config.yaml
hidden_size: 320
head_dim: 32
norm_place: "pre"
positions: "rope"
rope_fraction: 1.0
init_std_qkv: 0.0212
init_std_up: 0.0212
init_std_down: 0.00475
learning_rate: 0.00658
decay_fraction: 0.864
decay_shape: "linear"
final_lr_fraction: 0.0
doc_mask: false
MLP neurons of a small language model. Each row is named by its layer, matrix (gate and up: input weights; down: output weights) and neuron, and shows model dimensions 160-255. Each number is 500 + 50 x the weight over its row's rms, rounded and kept within 0 to 999. Numbers have three digits each. A neuron's up and down rows have the sign that makes its largest values positive.
After each neuron's rows, "fires on" lists the tokens most often at its 100 highest values on Wikipedia text that the model never trained on; "fires before" lists the tokens most often just after its 100 highest values on Wikipedia text that the model never trained on.

L3.gate479:436460542566456554524425501549520541532434519611508492502503498483509512492553528489516550472541582434537428582445477420527498467419515547466483534517493449555481444446523457440397539534489590471532527410560543524537548461497475470534491490417569566611540422488434525487523479516481523577
L3.up479:463416528553519492545443513546514480498430542552430478478469562542535487514505485480480514559469526490501425522494447467543610424446608530462497542522581429553444591434494510427560509562524484481522546513445406526507530529489427453483420448468542416452512481536484504434523557511494425535
L3.down479:495430499515425488493504482510507540429562616503569506499398500395399485590456505510463499543528424464426519548514547553483588456404578516417467503434478533492567519539453417545568536434534493524437549467498480405506584538480521606479530451501564469526474442563491539442502592467501509557
fires on: "\n", "="
fires before: "=", "==", "==="

L5.gate154:503548526502575595443499453452498481446613537545430511423470480445436560490499585467470563430496465436508579414428509496469574514426518517481536479570495486516434501544453497464578466461599547432459542462441440520599527509655437500464546493431545591580472517444585479451412564539443446503
L5.up154:521492598394522489479460609499447568455505501517562565453420538464481468457445496486509583349512504524500580451469523429489557482502509551476516543511511521558485488592502456443506470454541533427438599559530437491543490525591592467544535539519535595562500495429546529544510494454518449459
L5.down154:426510472506491501534452468471471407491478516412422605513536500496510414486481522535397496538443517526527439463547496487493449538459459487575490457476511538640635613451512537454544457506520481510452452518424534555530431582486526494499429441507456392518561481496541498586530515484586455427
fires on: "==", " ==", " and"
fires before: "\n"

L5.gate425:481503609550507554524590479559480439439547526556473529545481513496546572502524472457399468503434579555575559520472340579585414517485466548532429545480564555538551457506412505576435564439484530437529492515495553509474572410584521424487528545360387532519490473532487506500504506427462489466
L5.up425:519462595501416520533546544541540494473447517546456533581476544552538557483424464502547519539445485434510526458451531569586450551557478531480506495446526531474479522457380547544519512486461512474562520448462409602498506473596570457476498531442494548491501486566555405582549539483458537554
L5.down425:474431544477593596578537546458453494486443476388513536503573527535589518528495495467565494555537487541481518589481492576480477497525466500568427445525507418501554476503486539479440510537618618453575395460588516550488576453523518445416432486505546577476552529512453461473498530419559476440
fires on: "\n", " and", ",", "-"
fires before: "-", "|", "\n"

L3.gate417:526521533521549551559541497525489491517580504518438549470561496549502443455437422419490464530487466520514529460526405520453492541514411508391557502541466503557476495551470568608494468470466474564521430435391487558511540585491429565516519401453475443471495455364504484524525511533550461536
L3.up417:573502484469518510492557526541477508481424491545474493539458492441522467522516475525531552536501495509445510543496510516504523566439467570438392525355520592495454449442553496577439505471465421527404407416530589420503510388466397450516594582507466454528542500427557481477520582563464544593
L3.down417:545505510505598533413487532429521481458466497472530553500501420465559467507525435488479491535481418494512458465580503555418470518453420473532578552441452531485442421432489489493465451426390495326455499462467545586415507447503431483495455566515389472628572517449604559509467602581599559480
fires on: ",", " February", " May", " December"
fires before: " ", ","

L5.gate21:445530526552465434422484467564495479459525461506539492469459452503486541533463475573533551535556516540571486492494493504528547553545463565520463534576470510504601462583466457474426459466595418552502399446440552454383512546498486489549550531554437470531555472483389449533500428535473542491
L5.up21:475510467546429499494464484502435527464478463533547525490474452449503493505552427453535423487448432474541440598516540565516554591507408530488437492493497585504482500530424563554470514465510526501422497444443531570533418546568554411537381596491461494521632546577487486520479460566474524564
L5.down21:440537482582506485493498462535400480488469551652493451532600504476561523514444415543535467527507467482472387525478558525463487560466458528513622574476562551464530458534421546476435467455400561453498563495477467539479561525484529377473425555490506517525482550499413439491478462520491493505
fires on: "9", "3", "6", "5", "1"
fires before: "0", "5", "6", "9", "-", "4"

L5.gate27:526491558498494587461462562501527394492475502514415478525532440573591547453506470375540508516423507606534571520508542536566566506446551552426559509584610441550558444523464473470476551501546540593486482539509438477491502471568550497482572511480504429493514586520495474528451604417425603507
L5.up27:622417598400522520600434547404483513512499478533556633528542495532485545509471535505541389406422469518449469427455572499467491485405459443496453485559494532549550541492551451540408451563508615474525458479475477532542505510563475486490467534493502495458549440457522564539571483498482547425
L5.down27:510469591544492531507414438528498533505465515539473531487595473552542509455505504509526511418384547560528551512395470563480425488485452462515457523577477516533572496446496520583518533532454516481494420500575485528441453447480467466553471555541467490451500454439414535500558522558467483497
fires on: "\n"
fires before: "|", "\n"

L5.gate626:557528498502454499495513481540493459488514467501581464471454556455502511482519504392490483465481463491416573511532633419603485495477582539450485482495544528430538448627514467561514519460589471467464518517475499533505500613427535583566532476479534548526564511575493479503504410509516483477
L5.up626:409514531487581460466445550515490410472604525545609510432520456517501544489423518374498499555500451536434575469540443509517500487440461509508442467513507460423508395453491496522468498449476532503479571456523499425459479533473514516520566467537503406514539547476356430490516431413491506531
L5.down626:541546482521491536528475427479505457568440484473475531524449508468490453520550442404426479492465537584432516513476582548526533565507558535496565521529554509588506553598517423524457471464425585458429566534546444475537440557543515519461462452457540514520510548581512493542510552455600520512
fires on: "1", "6", "3", "0", "2", "8"
fires before: "4", "1", "0", "8", "3", "2"

L3.gate589:442505471391468519422534522502506432430545569453458393594412350523505569426465459462491464479495493475537520401544539447543403542548449526535553484500498483604446506485591575530514434587468486500536519427548508439441555542437492420493478523465432471552481583500607445467467477508472440506
L3.up589:419531409371451572498507594494515483502506549388504432571449429515506499510502516430512434498536518522550562468475479490499480544436526485487533459456516484589499532408565516393546485497572428356489577546472461578509538584572531509480472484484499429394505566505516486414541439484500522515
L3.down589:548493531537599446510463496535444466471524401438489551415449569543464522561497479546462458501567583475533512525493484412566490494519494475491432448522497474513499482472411500433477483529489454510517508546473491512456441516408495380563512481522536509490513542607476506520544556629527479518
fires on: "2"
fires before: "0", "1", "5", "3", "4"

L5.gate373:516476490459556482441464490525452496475568523556476487342465479491500534563517436388443461477448560464475534541533439569484509514495454437479475469521534445545498485504555499456480471475552528590536523508521548497524411485496499560468500457518558612484450481493458530495462525421443574576
L5.up373:594441413518548517492451472472501491474442535528477556476470564407420471440437512502487495529458459566400478423612628522431575493559489570536436470532493571560471534454548518505463544486468568493544488468460509430540559530513453582443450464415518511523541428532508568456442516493462455538
L5.down373:470505494544538473509483452507525545479483490480524408525502495461490456483496479551478502545495444505509519499469504490501503542484484537471549511490507531636474505518490497498534526503470493526485541447497439489532477502473509484512501462465517506499559516543475429561485518506516445512
fires on: "==", " ==", "==="
fires before: "\n"

L5.gate10:451477532439496550578512481459521494476488581447424476503523470489491499474396427475522412517535429539557458501525459530513402540451455543497551517520506579547559433570436528518477469504519432468477529516496477512515513515431493580584488430549518437515396497469518461638484537583533492524
L5.up10:557498476466610469395594499583502519530575531553437551567568495526552516597526451478450495527492526487502519513416565555425526571484399479466472475438562528487462495485421528475544503500481452437486443585558454406429480478478502537433433594523467532524526518504495455502489456469440452507
L5.down10:468461446501511532564448564545440501474479467579496506533472499422395472461449517507521475521547546530566500506584535490471506513489502558573509500529548489528489485487532415555529479461463568542455523499450570589516541503502499508479516508550572455577488557467513491536463546531514533529
fires on: "==", " ==", "===", "s", "1"
fires before: "\n", " |", "=="

L5.gate157:478482457476578564493501537487525542409539459478436451407503449525471434512459524537513388452537524626498519557424500472561479497473436539586487592476486547551496446604506482408489480595477487421455459563585513520528573468403424412487482468560552481535451477415463454340468423552462540502
L5.up157:540456453581469475572472470526582529525521488451383470500516472452599584459526453398488490449540486575488479500481543480505547469495510553578383501551513469480574558403486444553514589512497543580492511515514457416527501561521469495562515504535597499457537509448492497519508589462347448453
L5.down157:539461484579503594453468561510556572530556529421558541553448528567466445448484509489496454496524493458522500506437544491442537502547541514434436556450474596459467493512458454439553484528491502550438557525527581563528500494464600466479469496596498523574526576512463545477621598446431434458
fires on: "8", "2", "0", "1", "5"
fires before: "9", "3", "6"

L3.gate255:490582491468537516483462490564542456545417397494556509492509503574536522606524644570514387433458463520459586501545496469552464485396471526589591461553510478505534480538563550478533459468473525498518471383479491555502551555499530446461590523485471522594529480497480456527483526421580466567
L3.up255:378557557525501464484505472493364462588494467525546468534534480525470494532459558556559394539474430563469523525471491533506572489428463520492546506512520440573523483589581549408536500483458575681584507566461537518598508495572441524428468468468469493472545524449479461526390549512449598554
L3.down255:569600554486541579459544485518512500515536439419437537531487528501526518577483456527608475437441549561450499456518524470550416517496495519423508474568541525566553538475506518484501482498486497564529517493488510524537485503577467419422500550562428430477581466508489476545448435415465459512
fires on: "\n"
fires before: "\n", "-", "|"

L5.gate178:448441528433464397423535460494521446488555579514477497545527442481506550483516515477528530459598521567527484463527502523449427513484511499437502470393484472554472436469405488462533443625519516558598514604426384530450540548555534509494540506537500513479473508503512505442485535574601481583
L5.up178:463506460456517557505434480443471552479626507509496543480452545409517473452479639549524445485520494471501470564512466490417456502473481515494489503483533525390559472575442457496457522523537473531499520577466483560529514482529517494572472558472583486578423450453514459527455464488468402519
L5.down178:541513462475502432575424469569384544543503520523459485457502555407525465501492390527562471535491548499512510521497529532518492534506470546389563567526595486489523495439525497511543536466447516579395494552520549623411490497483557579579598542459499609493540408392475480539517579437426479436
fires on: "==", " ==", "===", " ==="
fires before: "\n"

L5.gate636:458474555536455450451459575517458470472509546531503603519546470463506508562506486523462549450537461547511541488523466497474432456522509512476466503497551544467477581513483474577570593465491534525406547505464452448601521514614475594462448534464523516592607508528547465436476550446472499537
L5.up636:456528530403548455498541537538483575563566503476576545577569598433479560505552495425473464494510536531456463431480451526509486493538458466488492406498487466528522521525481473512527395475520554499460539485531533403546481504493639440533473438528517525429476545498462506492513466456474500415
L5.down636:479418469504502537527462527517559503504471446524499537566514466486469581520405454493465440519503492501462555442499471495583460549484423529448541464497452523501494482534503527430498512513570520410528592458545565536468432519480459499410483457488538543459516424508537580487535529468543551527
fires on: "==", " ==", " ===", "==="
fires before: "\n"

L2.gate80:451487554473429439429534549600513392439485455396489505504500535451512451478490485524523518493507501479470508486491522547401483540488561464536525583494586421405473578427540548531554443466541561488601473503402443511478524489428485546456478426534532496459488427551573490488548508615562516551
L2.up80:484536547521475550563499536451514550453467562572494481555595539526463539513453529383471526594484499499562546478492478564576490472491498477384416453535554552521483465582451449579475568419543497424448446547449463493468496471523437540483615562504491555500491565482488523562435465492437470493
L2.down80:437378581511482590517495393482428543490473563466517474553538527456492487510483427512529451448552541509479498440471339464444431476514496430565449480477525559516572562438674546462522577465503478518636483425631494458552599603516455420510535466464540418489487482483468577469500505453476484469
fires on: "\n", "ca", "cade", "ar", "org"
fires before: "\n", "s", "ing"

L5.gate181:466458486501538477643472591580548500465516562538573558496432480546500540483500393469567510525478477499497545490402563472449570470634509506464577482451505504446424506502550569531511580450453490525443510505473511466503399506447526518495456484504525541532490518420520559511454480508483536485
L5.up181:544509524468476467473499613487456502448577470418495558475523479516521507470487484462534524500580535468452503544344592500385466459518490472570536526490512538529435543456463545538562505474398413470499536427507566485467439531445471541439565609499600456575514488452600527440437528447544477512
L5.down181:487442491456536470425485505478525447469429504428427618476574564437494554533585544478486415591446460561631453524541528550492417537484503535539515441521466510599456519513361614498519556571548554496462524572507486543467488499504560541524553409433504515578481600514485444634484518463553460498
fires on: " |", " ", "–"
fires before: " ", "1", " −", "0", "5"

L5.gate515:408505462470575561433457581449485594519477514541554476585551430457587502530548446490468439429502465543498531462472524605492546470520422508503469477445515463479533537543485429487481516558516591347493483574463460459493458493604584514579526531452413572463469483572470506359489538524483454442
L5.up515:484522495540529525450396547462525636540562573568528599505537439483478481540583508496497485492519479536508604418413523466613504507508560538559494491464514514465402507525478479460546473395566479465451478486471506490517448487465552493425433446508531531441465530501464509478588513562504437483
L5.down515:483560604465531474469460429556550522551487431573543540567547467453398420517631470613519530483523451533519608468511590503533550502514519565471512492466515455447508475603508463482538500462546470534434501502439548469515461494474490461463533484480518566403544503464537445452556560553455513552
fires on: "==", " ==", "==="
fires before: "\n"

L2.gate105:549437532448446615563486538535464456541462400555523577409487577516549490411560480437569512479380566519566519497561544470440501435534506472567542544525473450495453463503545462520475555463477515524451452480493563555473545528486442519494480445535392476556518524442540410414527520489480552478
L2.up105:537490529558492538484497482457545469430429589622587567579554570412409453586472561437564505509465540594618411533554555486547553556488486451551583507549547535498527481442524486463428567516478474636551466445442485522476448459463570471453522438528477514583598434489505456531477478549512576541
L2.down105:556570488524512490408498489553508575380436426504531440524553632494463433449461467530440558434490479536536425477472514482576447442574472521476421603479539537476502531450453459499533449490483516437541536544474434427526498395513531528527460561522429396511486464406546370529450467522500513455
fires on: "\n"
fires before: "-", "\n"

L5.gate269:437500443521506554504537547503357540450539557561489612537516471431557586629488438506474495427517438411403535516485543595493447417526438565463512458463492442493531468509546508453503454506521491459553502433484586469483488518580554569495584474431616560504358472476525551388497485482493454465
L5.up269:503458484422485419468525500499413559473545560557491541430515491482509549522509457471413469413517435488514578468530469583445428468501455564525429388452492421496522483502492437520629512586531521576460572535453519581475525557518555577446604511458585584491529550458446537448413495344605454465
L5.down269:496517526515538500457476506519498510505511530440445496454437465512482529516459514530512535559442488532538496468490509481541562521509546487425471484510529516710479502504482498499486505532501495425512534495504500483500475532495485491479434494529497497496534521486525520548481537509449510536
fires on: "==", " ==", " ===", "==="
fires before: "\n"

L3.gate533:512505534524521529550502507451434556563647508545506549511530544518536625529377581556425328516546497507458457588480473513505474579446549531489515491498526437543528496468570553467572428484510515618471528505481435463466586550463491598600480563520509415443473568485490522491434517522506479523
L3.up533:507565449555551489528541555522483564451598491637555528500489475515394610548499516532533494554566495596470518477446433528493444485387399510551583498534461514528602467478503572501528467568625574541466444508440411527423529525451458475458539554476501516521488512497596516461464552402527502519
L3.down533:501440580472499475437446497466478515428532514431496553537510556521420426535472473504519454422487474559508532427550492547457469500450532511480555502433577639593536524522467546434477518586541522345467561526498522442516456450511521468427496496509538410463540418441490445549500445530508433506
fires on: " ==", "==", " also", " Average", " need", " See"
fires before: "\n", " ==", " also"

L3.gate517:540448467498444442495452594469539563527488520503521551477462483506594591533430546505516447481468557531549529464492401581522397581487625507495479583513464560485461466557567495515417508472417510543569527513504411525569482599497510522396478469543524522549432493574498510538519481539469439474
L3.up517:559482561434512502613475612467439540460491528455576552606563511478517511559504474582532512543515567498558561507520499533502456519485538451459523523589416518466462505619474506502540530506489510571533581436473453506492616586466516552437406580492449535517467545470535447417462472532491479561
L3.down517:496427478502583437587444539488540539515499495452487539484525495403510435475512460444489470518502512502561504412527457437374411509489541539499543583494392547484501424454536456478470519468523515513400506521500462555542505493538557497470464517513465504498504486510480473469422523530490512577
fires on: "==", " =="
fires before: "\n"

L5.gate457:623479475512525544441535410502521494541566526546540497481512504516491548470538511449481482482550513449542511428403536480577441599496525537544465523531512547418512579557484546450584606617456471408456557490537479427473451474559393479434535467567463537593512590503517515481464462479461586418
L5.up457:448461425448522517463467453551545531521514514488535516447552485521464407536443479426493506482463475462569492475440624509530546533526466511543546467487480445434547464493569542444546564584490499426547466455522568509502501524504469490496508509560528450555511565528483473529518476479410548517
L5.down457:506437458527404575451488497548552479432547563522550480467503464473391475528506377449435513472479523432443494493488568599543486609512418570512497494416510509430501541468481483535497479574509521476515473602520533477496552539565407517484574491565525479548517516435548398525497567481457530465
fires on: "1", "2", "0", "9", "8", "6"
fires before: "1", "2", "3", "4"

L5.gate11:409514435557538537509484495566433430511477468488537508419512451481544484525478516464588421413551539553527489460391523532536519493530566496626444460499622538427559511519496590513433509468488577530351511486483449525473500519429461428523473446393535504415531506422535473436618457495397395504
L5.up11:458458524461507465532456449486511481492500428460504434423581380498617494546551511464562528429545525554483414423417453429455499503416491458554432522487514435519492540483514516484474553509452467458389580421472461468484575532510551483588453412460437480496539545485523462421443475485462498471
L5.down11:488547481520609530447541527479507457401453551497490440463480451536479521574495465537469586486471523491528510524509506476451470516444537478559557524499517483562468571622448504518552499641523562571517547512532363480534503520532504510540503435460556483429456467473545452491539581456399480522
fires on: " of", " announced", " over", "ed"
fires before: " the", " that", " his", " their", " which", " it"

L3.gate89:582464448536500473508537548484492504501521490563439478487469503425599459432454533599414504530516395441573507455511420557465397453568501535512528489566455575495524524412419544416561566489369495530497526491466564540519425442460541570488511511500524500454484457499557559441440460399475530504
L3.up89:509473528471543470485357501511487592467553469633487466436495427515506547584552518509456479472492519573474501527550524585449449528508501556557546391483461575507481542552572484477498479479477471506495534478478510492470486446609484465524579458578492571493531383472536521500485483514462564465
L3.down89:526475422477445553444423476477509544383560465422457552541483484563532551520506435496510503591427493426547480501537485566534537585460485454542574409527470522539516448527508588493456498424494506463518505570535529524539457444507488500579481590621511534448565554490489588513558539369517565449
fires on: "'", "st", "th", "nd", "rd"
fires before: ",", "\n", " ", " place", " congress", " ("

L2.gate22:482477529584482507595444509465510477480407492536506398400553511426519481538444653507479541519505495513489416554523497471366544488438549574509571470492469381519537461469517436462496434559414447543537549491593499649523493494546480501421497459475470541493424460513583484534524553527471494401
L2.up22:468465494558412519487484523502517425493489487466527440393512455421515489512449577558434498541451516495496439596503541560436475473489539541496504501491460383514548464480514542516499403560512427558462495557653542587498486459517439471483499451510528478582385466487584417459474520593486532488
L2.down22:534525514504549466501463513542465550469534394522449480439493571419496448523407580465529490458489417441521500443470488596542435578562544452402478551516557515521480524532483593589559443390435511531532495520553501578474494492458477459492535521527572446531525357516553467445486616567462489515
fires on: "\n", " Website"
fires before: "-", "\n", "=", ":"

L2.gate593:450439419432477480478529489451388518604455439379514477462507450479548544507509523476449512488516444461542451510496467501485465536455475537537411513418461451508517535550596450473459385455488532488435494482512490466514544536490417539511540565446509554474506519544456547523548523485395565510
L2.up593:431467534491415501530448510502403464514473523448476510498495570506543592594414529498506497664467504509430511483525421552408451525445531554532481435376479511530485465500525543432457490433469516427404500536537515540535525523510493437422549464507494562449518581467580567481437579462467470497
L2.down593:457435530516438514509453433519427418475432487510495516464489586550530483570511544514583595494554524511521597438538513460425548478519518549443477434495548501463502590583595455496527489505528607474472505560520485444475546506542448496471582428485538529497500553500469469522382532471426478477
fires on: "\n"
fires before: "|", "===", "-", "The"

L2.gate281:541484542581519516504449493540519472448500551532609537546599479478526477551473519610492421593441537479557470511469528517540509508494473531440383507567518495498595548545525464438537479541603514455489505422380461528502514532679501487500537434532466651621526514495546530502452577464480518516
L2.up281:484494474492504522567419543556620553522496588422554539563522459485484512582457562594546396526444492461492458538414503506606507473502398489462500526540546457500504525555498476477517528568540502476414454512442443621511540406549447544561495473461457485606530462523599532533451566498494523505
L2.down281:492514500512431611541443493540388532490522479517378576483512506476528579463492477437480581403463494469497581504456460550498517466556532496513477514502584539465492595504542542555482492498396552502618502469564522479509526505531487293385466540541539441450469545508503492514440549420424454523
fires on: "\n"
fires before: "==", "|", "The", "In"

L5.gate324:473397414537470518549531521489489589511506559515476544482501484489504481573536480539501380548465415526485545494508443485584476487515456459466433539559531496506526465578539455525543452610479559535519523500506388416497427510527595544406508490440501457490560549566536539463398524501445573449
L5.up324:428485414457490430435467605491434420498561497504443503483398474460475581517391478511435499471507477455507481464508555447569540542610492399437554499572504538513587503516489508532500550415488512470467549612556417499577529488390534574492451413564567470521465454506461482449571527625437513511
L5.down324:516453631490494482581602487483482475606455545474475492577498537450578452547457446477431617521406458490555488473427423472448473478503486482483503493479506522481526521498503535407459535494464479451573526445533421381507540473452484482466408491507450484438451506476491513418526555568496516525
fires on: "==", " ==", " ===", "===", "di"
fires before: "\n"

L3.gate49:486472555450418529487597540592470422570492525486516421594573469424488534524530498500520515485470437509476480522514455505478473451460498456517480471499462478494479467590516580467496523525483556488567479536426526472439520510433633477522486449415524492402504553533411475483408603445498511556
L3.up49:493512472512428493472437506529462375554542459542542515467494465442540490552516525533509478439610480491478530572476421496452494510407490533484475491550507475501516364454434491518598417499638537485434526593539527417572522486538508540472504411442482607560626442481555422542490440512411502520
L3.down49:475499574527443409466509514418397535501454425460521426469521487598490430585430472470464545567512490445580401558535595488529515564519483538551485496484458443532388488414529480499472493557504551617528475552500565502507518582568535418521556540488578491477496531452567465459476529446541485520
fires on: "\n", "pos", " other"
fires before: "-", "|", "===", "The", "e", "A"

L5.gate363:444549510546454520549440414413423507511500527468469461504530487559553530514515543475538477473418456581426525524539526487548541472504570577436351467526566544506563473500444477578527583477507595563496451530578590484425544587458468559502588472496513510481518471493468474504544424431439534455
L5.up363:531536545492475519490487479407546535561526331579472429531475522497418514494605506486501513573533586541472507524489653451567522521396517492541564439487498514469500531466377547548547523489519522511482492515510429434478480509544434508508573475530500534487576459529480563615464438531636475528
L5.down363:460516540520466486541526442469503494450451461494484460539462531524560569532484492362542484509498625468462500476505578489504534506423435517506566431452474562521492533512425549586433486423507555486432406494546422511481491482463533465426490537549530608462515469475446529526526603547539538494
fires on: "9", "0", "1", "8", "7", "th"
fires before: "0", "3", "7", " century", "8", "6"

L2.gate552:417570525448549566540487471545459473483461518498482412548505434533465538560472515506489440565509403467573455530446522529573453512479478560499471402504498556515494462446581490551437423530380556468467577541494531511506565524523563429603591520488515521528509535509422489491500428540521419529
L2.up552:492438508436485560448504556488542446472501545443589400507395434520455479531456525471540446608477436475486489473496519483464511613512478574494560411487471502584404521472483468504491433522506540471484513470484484482495529558579550423531540518495450474588534496586471509445510525536421552501
L2.down552:542446570589585454564458486404450459499449507463465466503467610601576455581523503512460581495583535418473468504441443476532481527476553457440508495493504507536528498530495589517438434537538435553483573495466528553508459467440603409517516510577471541530469492501487498530538514573520570507
fires on: "2", "ko"
fires before: "0", "2", "5"

L2.gate508:491388495503490521526469487495617583462477551550571503609488504446475578481481524503555476512495504492363478511550402642490485544475494576537537562534493527461562494532504574528457529567495427506548427501444536579519485566616435512540541531449534588507452531500449501562431499545452504554
L2.up508:550502425465467574393478483576462544462440505529542592478514478493501453473489439490461413547496561473474443475473404491430392479521552590517494504553487561484521513602521505458515573557519365526549513423452500486463481591492420489492502413431466440519483544387447522500461494521511510533
L2.down508:557493522597471493519410500621460560416493574542497551529573499462549390613466543583500486518472532423505506484475407510456394497544579533502489558496558549453492550527506481514572573416460447479528507490487491551429504405508486518420475417549595464583467440395512580499467579476544482534
fires on: "\n"
fires before: "\n", "The", "In", "-"

L2.gate565:502470528521484450515525487532572555504450515503551457463484489505495533576474529531505472506546569361599519525485460479626456467471458479530443434424516546468433566507491568522465565646439612491529512572445548503425518461527479510529532474475448459506516493497445549428427541454483504447
L2.up565:605546490521496436551479593498554484535487529487546526501649472490490566447349528489531464520538485498432513407563512513450461501493440449551324493491565482556460429474503567484555491643438447457523509587509549525490574432509507564515472578549502458607489484479533516415421427485491546379
L2.down565:466554498493514441507440494558488578519454441419432538490513505500511463493441520437486515433563503392451559486521535538486574417550471451508409494485523467421479498535479551546541575449461413482488498564528660432476512432462519518585457456493476504457528504416542476472428552376462452503
fires on: "\n", "===="
fires before: "|", "===", "-", "The"

L5.gate453:430460412482502535499438503464515523482512466494484471480475458455578509528553422559471496517500588462470502540453499554475442487462442524527507521441486563564574552512535561535536445437476424365542486521527523479460503550595554427444556510553418617494552424544534433497506460627517519482
L5.up453:497504451521526525456445526467425565497559463498490528518488544424569461485517464557376578440477540526528673509471568467394551507459404481553537510518464476537492555521499507505500481504481451494477391529454534475610505532508514511501521510500460550520595377610500592541467490513525491487
L5.down453:424527625473529518555431471535512468538543537554546495576528480512410549533494483512499457579558475426483456484549457456468436514499532564553507419537579488509537485569456440506548472500497547536501544613444482541503543493551501541417549483494549484561440463502462427476505567432534475436
fires on: "==", " ==", "===", " ==="
fires before: "\n"

L2.gate37:553461484439498503616493459573497562416493498546505596504603402498519474419545396529412492514438494430452600583602455540432522512487552481539559590569519490503579534528596456493598546654501476491605528574450494547479565550546528500459502475490495431446506550476548496577451527484508570529
L2.up37:562515502469513572486568482495454471488464488464602572488489527502441476373533467448410548463518524542559487468513454508458499522502500516467383566487489535530511534481551566397526505588527511404494454482514430532413539529562515538524469490461414416515517483436483490461559456477418554457
L2.down37:470448409459422564509450428562497502469490491479530514432510396447504438494516454519439506519526593463434545450567465466442534483508550429529515492491523585427508450404477526551506518481520472516585458535530499499412499465529532451522587461497441552498439433472565483476392559518494521460
fires on: "\n"
fires before: "\n", "-", "The", "In"

L5.gate483:472447512485541486456551413517450529461536539556399460526452432438492522493519438416450502432450449488468518517471505627410540502537553560462488471423480456504496426534530533481433368468482521463526494574489592539573502575529557542413543484505507576502535399475549595411400593461455435481
L5.up483:505464527486541456526532485514455544466518530600411475521429400472480497524509470432500531423460455538440453482510525554443553474522500514430484464383518464508521412501507495492477378494530547488545516499517569552627475531536591533437530507531497543505504431486533549369431579462437430518
L5.down483:477487480503512492460487460512500506531533553440506496536493497482500499519491517510461530525463455504509493436504493516477515542513487507421481455481533503500504502495550490442501500503481511491480510495457496492499498552524498497479504492486514571465498467486494486529456547482494521531
fires on: "==", " =="
fires before: "\n"